config.yaml
num_hidden_layers: 16
hidden_size: 448
num_attention_heads: 7
num_key_value_heads: 7
head_dim: 64
intermediate_size: 1216
vocab_size: 32000
hidden_act: "swiglu"
norm: "rmsnorm"
norm_place: "pre"
norm_eps: 1e-06
positions: "rope"
rope_theta: 10000.0
rope_fraction: 1.0
qk_norm: false
attn_scale: 0.125
bias: "none"
tie_word_embeddings: false
parallel_block: false
init: "trunc"
init_std_qkv: 0.037
init_std_o: 0.0
init_std_up: 0.037
init_std_down: 0.0
optimizer: "muon"
learning_rate: 0.00941
lr_mult_o: 2.0
beta1: 0.93
lr_head: 0.00444
max_grad_norm: 2.0
warmup_steps: 200
schedule: "wsd"
decay_fraction: 0.877
decay_shape: "sqrt"
final_lr_fraction: 0.0
batch_tokens: [32768, 65536, 98304]
max_seq_len: 512
doc_mask: true
train_tokens: 426600000
max_steps: 7111
dataset: "wikipedia_en"
MLP neurons of a small language model. Each row is named by its layer, matrix (gate and up: input weights) and neuron, and shows model dimensions 144-271. Each number is 500 + 50 x the weight over its row's rms, rounded and kept within 0 to 999. Numbers have three digits each. A neuron's up and down rows have the sign that makes its largest values positive.
After each neuron's rows, "fires after" lists the tokens most often just before its 100 highest values on Wikipedia text that the model never trained on; "fires in" lists the words (lower case) most often at its 100 highest values on Wikipedia text that the model never trained on.

L8.gate267:454447439507561454462444459492470470448472427415507499462516491474485563417475542457533612528531526560579448581522560512565517616478516570506533553505390520506504466482485366591573394524519470560489567443487428492514392557545531515514588537543466529521369564497477561494480549516507456475462464531476491507545483414527498452459463561523537445505510493513472518543496496510551537452504
L8.up267:533501504515592529435466540451388465481413550394447533451513491553463537513452535450508482510417467529550432457542417511507529522477520489437423590469472459481475516523511554595536498500494568503579497523491476498529553534533545545510519541553531462562420617475499438525484585527464477488423416464527387441538418428486495484585479555552389555533379464502555491486562463513461570429606
fires after: "|", " |", "==", " Team", ":"
fires in: "title", "party", "career", "year", "4", "14"

L6.gate486:443486455485530531520487513537427483502485545565480509538429509484515539444576517427413544505563463513494424443537609503566425455438465467573580562548479476482610587454467450476376495493517595488520475449461559514491518422510512479547443546487493551467371438495510495563558466477586454544501495590554437552459460538533512507432474474494561485428476585442591612473578546506549474485483
L6.up486:453425579465541518505481547473468492493435453528548551490436466450407536530540466443492537487470430456534476424538574526516548532516489428552483458471507366404583514361419453519461523441569444428478419356569527598489508400512582472471474500480402525531430522504511446520498542538526541531504477608536457480543547404561583434474529472446495499593460566446544547468469568539538443475493
fires after: "'", " and", " that", " It", " which"
fires in: "is", "are", "will", "s", "would"

L8.gate77:466520462518510525542558440408538469512516532552504474462510486549630501373530503565489527475491444464500555497393503534521435599535469540426498518534435475442385439510494511481470556512553476530463399465578422483502417442537355486505568543497541463569533537560388463428448548512459399501466408431484607600458525457431595528514496486457502541530540524506527533575527574488586458463517
L8.up77:496542519482585494528427510555483459453564537456553545422485433466538501385496496546479473522464570535520503517443548418521474590508473530541469419466476460444404516474414430513481578588478551487441452601395468527549462460530397444488521547405473418421459520528527493473538449445434538472466453531504487554600542562433642446483438438395483530589488556536547671486529487570556567528510
fires after: "\n", " of", " in", " on", ",", " the"
fires in: "the"

L10.gate275:511423508585373531533564485384594466536457513455545439512484533526473596446518526553491508564484437508498521554468546581516555506529519504519396496551425508497456510514593491524486535503504559540510535492527455539448493497507494480436474561390480515523444399456446624433484516443358396450489516566542455614522534551563472379520523530417479545496516478398497479535470464511546458455555
L10.up275:494615520531425573495532399486472483515481588494551535527537549500617490475556505569554501524522522529548456521556449504541484535468505508535460549486483509603522578507442480576499464535531428503554518547456492475422418508496447529505480547489515401480559495586405472566572507469457564499467550543447501443460576538474501415568512514526559378544600526453585490531486528553483483517534
fires after: " to", " of", " Ministry", " for"
fires in: "the", "of", "a"

L8.gate388:545483484504437415492508502556476518454545544549470530556555425500497529502449531468542514501520499547448543531538437476491536487475507447499551450608532560422530539515526498534596546497507448469540518461498511470532452491403544445509528549446489505556462451543438476517549476594465529542426523540579491526520584533528564460531515505545558494431490530548618579568437503523502559467428
L8.up388:534589578491416545492525450519534509526504589482449463447497435508465518461427527584516538538562517544482509566398542458514582461475461474415524493526554518488570490548479452557556515541415453446635514450533547562617539574514527406527507522446527507542445521554508462507471531489404539524549499521541516578444461483535501532503471516490474459509507496405543507588489603500459487602484
fires after: " for", " to", " due", " known", "'", " of"
fires in: "for", "the", "to", "its", "their", "his"

L9.gate95:455425511472487499539544463542519541406439476503585399494501543465574454477515521493597533512522564511549557460491484553460522463478406539457531543559413455431425458591569563439473461543466429463535517561527534434506394443518460497575594544492458374457482626554500412474505524465446490491489510535553429510539531589555502502555540565525528544489564516538427482521496481495487522478431
L9.up95:402500514495503581477480493496423532498600483355417466528492579467460648409527577476486429486512585509488457502493546469486471476490551532498487486570466511479503475503574390479461634484499451522547480511482514520514492491473552522569594469544518495538521463432548461457491493469395643535496347533536466559487515567510515505612435392476592540433472543449498499532548558547399481436465
fires after: ".", " and", ",", " at", " or", ")."
fires in: "however", "more", "but", "least", "point"

L6.gate1015:467554505510567476543513535516457520472506467490463509509544484494473529423470520512503531360490496503476487557459565510483504511544578482495417503541504469494592545479417456507517490515480529675457520538466463573532474620504437581557399425556557539480504527498576540487541533616546517528557446454509521394486496447554430465452536548501498504490501451493505497606515480510579504444554
L6.up1015:486527446502480477540523421556433457542507522593520500487537531490502513358518580498569509535481515518500424572487458499529497526561518492488469450469473563447539479524420479510453490582480493521444476437471499487463453421529531528523502480559476518479441504515402558454493558508445404458475502512410553467421502561425522516488530487477616526473569476520543547530551445447467548441561
fires after: ",", " the", " The", " was", " is", "|"
fires in: "no", "only", "other", "also"

L9.gate784:434465475548436498497507471454500519546507495440511367498509504444546569588496570384488402614474498522471591532410505545574450479499521436516452450507574523502518482548460516567473535468548480511452536456531448475535520512507501485493583530478615545524448486438481526446502463468513472546524560535458506458558449478583388467473564429489430519498523410546481481508561511568489485477404
L9.up784:446528439475535432540574494489576478515531534549492454467499493555503523517548494512452560549463533569525571494528479518505387531545461438404484558499468485551455505491531413574566519466463547511481523510471509461556583523535471503464487418465610503491512492484572484443513489321516456432540456440456412567488424504542473474539524491453537534480482536499501508505460438509513452487564
fires after: " his", "s", " her", " their", " age"
fires in: "father", "son", "parents", "wife", "mother", "brother"

L8.gate259:439514538498462618577474578411439499455507440431588475529552460532438469540494430514479402531485459545495420499543420486542478495415481448490540520517510511472481519515475556453490479456531478578475525480511546523532444465541519619452543517448454435496476543524462550467464459550509530427546626506475461498502420512514475487615430604439495467476483551388540507460491437450564498395436
L8.up259:490467537396438528496501474420561438563500490505513413552465476434502531536551505432452472510406480519560449540502505565549551462587440412586494551466495484531487491548503523473443538527473523480480479529530479502523590519562466414536506557498599523637537522482505577522505455476541507490432408463552539512528492542529484477528575489560449455477493428617429449475440590503410448484586
fires after: " his", " her", "s", " their", " one"
fires in: "father", "son", "children", "daughter", "brother", "wife"

L10.gate762:414568463552503472460535481505508475561557519426386543482481538522499498470494492555561445456550531381449547543393442534495473528630454561465529478564495468512586511579394460446469552562490515451579437442538533462404454564568503526645486534418396500514533443452469485452513547491489444482447495586538539641465478511562391500544468518440510545490431571476489462575510539554485568515512
L10.up762:566517531562498492509547531551444482476612476544573561524525480505469452514430519462548413494493447527492531541482409472535616472471408575497508470503481520441513537517468497467544491521526511468423513500445476385543526482493549503455463541501468505454489507430501566468470478420509484542558566484557487467432551567624522405535538506399556441561528459441460585484426432544474534457539
fires after: " was", " is", ",", " became", " also", " as"
fires in: "the"

L6.gate819:608490603543521449538566486357471497393534538449513544488499451417456588496485414409438600505386512494544454417561482538483503463495434546473571424511555462391501379487452492559497496529510601508563533458424502425475457550462454456413493581499510406485480506540439478535554442622460498560549504486480508490380486504478552441461531465553566512425505427526503444488404626486520430446554
L6.up819:507422424418559468476517567446510520524486560471546508517503553451529482456495518567490527546467486438505438549649550576415464468441553482507495492482443520529568488456394452479534633484426533468563450473518486489469489545492501459495399519511486498484515539428505468563534489479421560580574543498474548522441439603446416382445469504562533558481575483453466500467581504418556450450482
fires after: " his", "s", " and", " the", " their", " her"
fires in: "son", "father", "daughter", "sister", "title", "brother"

L8.gate842:516521474448586464531455493537413565578477395544493523512544611515451540565668488531530567574507503419563533487571568413509417568530474555425517495508562588453564471454406595486574508480566551500525470464460467379508516630486472455457586452510534537583504533464525481403471614545482525452461476488470589483463442404470559494519465462472531512504594485512597455454504461507456520427479
L8.up842:416491585478463468565472441450524564441501505502561477472542484598480495532525506552575451512502611539447470512489528478558462556483553501552433508530453523489483507476536501471573482570465498471610467433635461510473522546536593516456513476523590468459551574553489535458571426534416547480471457427347512530444481466529444449554529426424509360571533612529505482562513517446573430522535
fires after: " |", ";"
fires in: "4", "15", "14", "6", "8", "5"

L10.gate431:370485449473486453450509485434513450515450500547518503427458413436513481500519461667512469501578550507483522584464499471382473524478556536504547448557517461550525448467481418445502480551522457502562517512527443508522374602451489563438530435525467500494488425421425464437519553423522521465555523590449538545435552537528476520467491458507519475433512492470485460528475539468533474538405
L10.up431:536440479518487457584502485485418530501528530486493482505492494433479546478494475402464572467539488543501421527526472550545473545449497492497459504598554463482512534472479535657448498515498431531503481582472457477520561515519458486556523458499548533562569468563602526512495601468530483520482592496433474515559500574458476461604477448429463578499518487424486481513531499566491463534460
fires after: " on", " |", ":", "On", " (", " On"
fires in: "june", "april", "september", "july", "november", "january"

L6.gate444:495588401470598553480618495490509495468495511446427518527565461541580413509471599534494466573466459372511519519420531527470474510536525478442507466507435545489538529528457528523497467540455527564453509480502548543471474560475426500516548549509514510437518392527433526507491495443516488487450401624566542466425486526460491549505524484470452544495532518494485462447512538535468571419549
L6.up444:432566539472493564480499527537551500505487509441430537568471561510590503558605485542505493459539438480544583433507584605494532486475601518581481470430521550611518581537552440486445535546483513461565506514454503579490557557435494570505471441467563469483511434421499501431425505511473594484579422463582475371394471514546437495420564537413514534574516445494430532483460543563487538540541
fires after: ",", " (", " the", " \"", " is"
fires in: "a", "an", "same", "another", "e", "california"

L6.gate340:544437411533509493463548454576489499475555446479451513534546527547587558487457388486584552551473537501504489591493492527494431479495480511497536464440465478409535395517543570575384539538585523465500411559590534511574548492475508456429507570503569455560599535526512420471545449493402466564443493485606412500421489554470478472480474400531571487446542569459460564446537577571554544453507
L6.up340:467539455554469512480458464425480477499490483568536460453504530429542461490470523405547591511457431549543536509571461461555495318509413563551545423448545415516485506626542517512474489531432521368466478608509445431413432570465471509486480514509528454549446464437546501481521473499497529459485540511441451480447514568476506529484535519541496469448509500498512476562482591551468544465546
fires after: ".", ",", "\n", " (", "==", "-"
fires in: "however", "but", "note", "so", "thus", "therefore"

L9.gate1183:499483601437372553533543530425591449417471396563509500466492475512542589486497503553482527508488506528486407450518524446478529495585504520461498511426504501514434437553461550524557535432504525468499495505501501491525509495519405477389447580376576475563463578513571577545434527526494508514580443449559440546335519459523425509482525476483587503538508437565484498467561548560575421580583
L9.up1183:510490480565483485441577462531508467403570588472474671575514469579515489544551550513488540485524562550530473530623472568529499369463453473486474458498474497510426475491516488433376434519469515486550532466509597577571538469508516499460509493520514456435497539457452473498454470468569560535506472516559530524449471519447495461480471457460503555527523529423477475534481527555518509527484
fires after: " the", " as", " of", " The"
fires in: "same", "following", "next", "that", "follows", "this"

L6.gate294:479470521544416618494504512487538553513488420407525534466482471601573472463501524482475503488492481455433477488529547405527569523488502491659455502538471420474453509491473550399523515548580505542470602518369500504442447542595356548534470544483474453506475455603436582533438501584524470503492457493613419471471402450461543537480550426494470454582504567504469401559494482472577513563425
L6.up294:496594429463491496538434522475492550563460452526583437586563545475547453542510513570436562491599550487520461490544556480497491533471454513497535495576479515442530535478505522592465432428591556434428505532498512506595476435536427604472517482543503544505663564496466484495546501422531522520481548524486514445542560543437532459432510489563499455499483536610544476470505500468555522561550
fires after: " of", " in", " at", " on", " during"
fires in: "this", "that", "any", "some"

L6.gate812:501496459512476502520475530397444537484534482423528497460469503463445581496447508451506556529504484495505536453476534524562452439451537422465519527480526474547494590523436580491566443399496534503501522392484522451514434546499469460486478474533521552451476581557528584475457569554410532515505439496431553488477470476447423443568450452503543484473509549531530559532491506562576463517435
L6.up812:531487497482571378645501496557436494501494433514507566480456404495509470514454584517500543477521544479494485511463546559443465551501531443541512557551437518534462500599544394480536481436547439561547464546458532471481531487484523448461494521505581482600422416471513508462544475538504549502521539436454498541641413496446581504532478495456614514486498472584564457563471429542517536489482
fires after: " It", " and", " which", " it"
fires in: "was", "were", "is"

L9.gate529:480561393513509560579507547391501537527521442500509408515462406572488525455515534478514551578541460526534477526449489571471451574489483500553504578494558568438437527416463519524578495516483505532484546485529459534581460498504436563488527410458498459408545475520494496501544444538425550561572541483480503478517503439474496511462560453485455552438513492433474594509455458558457459491389
L9.up529:479517458568434531502556502469503463489418471408501457622498471533560433432534515522455489524579517460464546522529570555584488587585486440481432505433457535481530531476467407546529537457504394527456484482520522487463561486547485586541565569545542460542512469500548545494467465540430537516495405502513522508525471588584397504538413486442523577424498458547481538480551430557466415553519
fires after: " of", " on", "'", " the", "-"
fires in: "the", "a", "s", "first", "new"

L8.gate1198:555485484471561385534438512513507517555520529470493536458485484490468494459530434477586562575472571540414449449417547425483521525523555371430454488361514575552484537570510473498431456522456413541444469435540455415425485495502483541565507525496525526491444526585409523468490472563437474490406483465432521543479483572477482547479561517588509474498448506547435520536482411582562483493541
L8.up1198:441554540450602504520565534492442586563509568506531579520469430433429410490501477492394528476522492502493579589494504450593471499517532526516491497480445583487525487615480522507527404559469563527537377395520465429409528551411552538527473555525583560481465485450556476508565477585547542477552530483546533461436431455500557561426493452533485433455549491541583472483416463507534490452427
fires after: " as", " one", " ("
fires in: "as", "a", "the", "of"

L10.gate1052:422560481477494607497451448452391510442484504547519537437474538518521553581535526502496441531534452448456464426551485492509526524423367433470564483468523513472512607446431607522533559538456509456418512489605487466536481491456533506514443539514549505527443501475422501486430463580540453438499503564587482538531526474481563467583536568540545533526500468542556578547428568551536409460417
L10.up1052:501441537582548497505446582558374551585429577594423485412486423534402595566429504585526537580503477506470547533551541429526555522556459545431534493498600461530560503454520533550540507459512483461590498427544432490515475517497527591524495446427518521554433464482495528494494513500447511570569440555622457487523436452547613491551466497531569522478571471550482526581558519517449465464493
fires after: ",", " is", " was", " of", " \"", " as"
fires in: "the"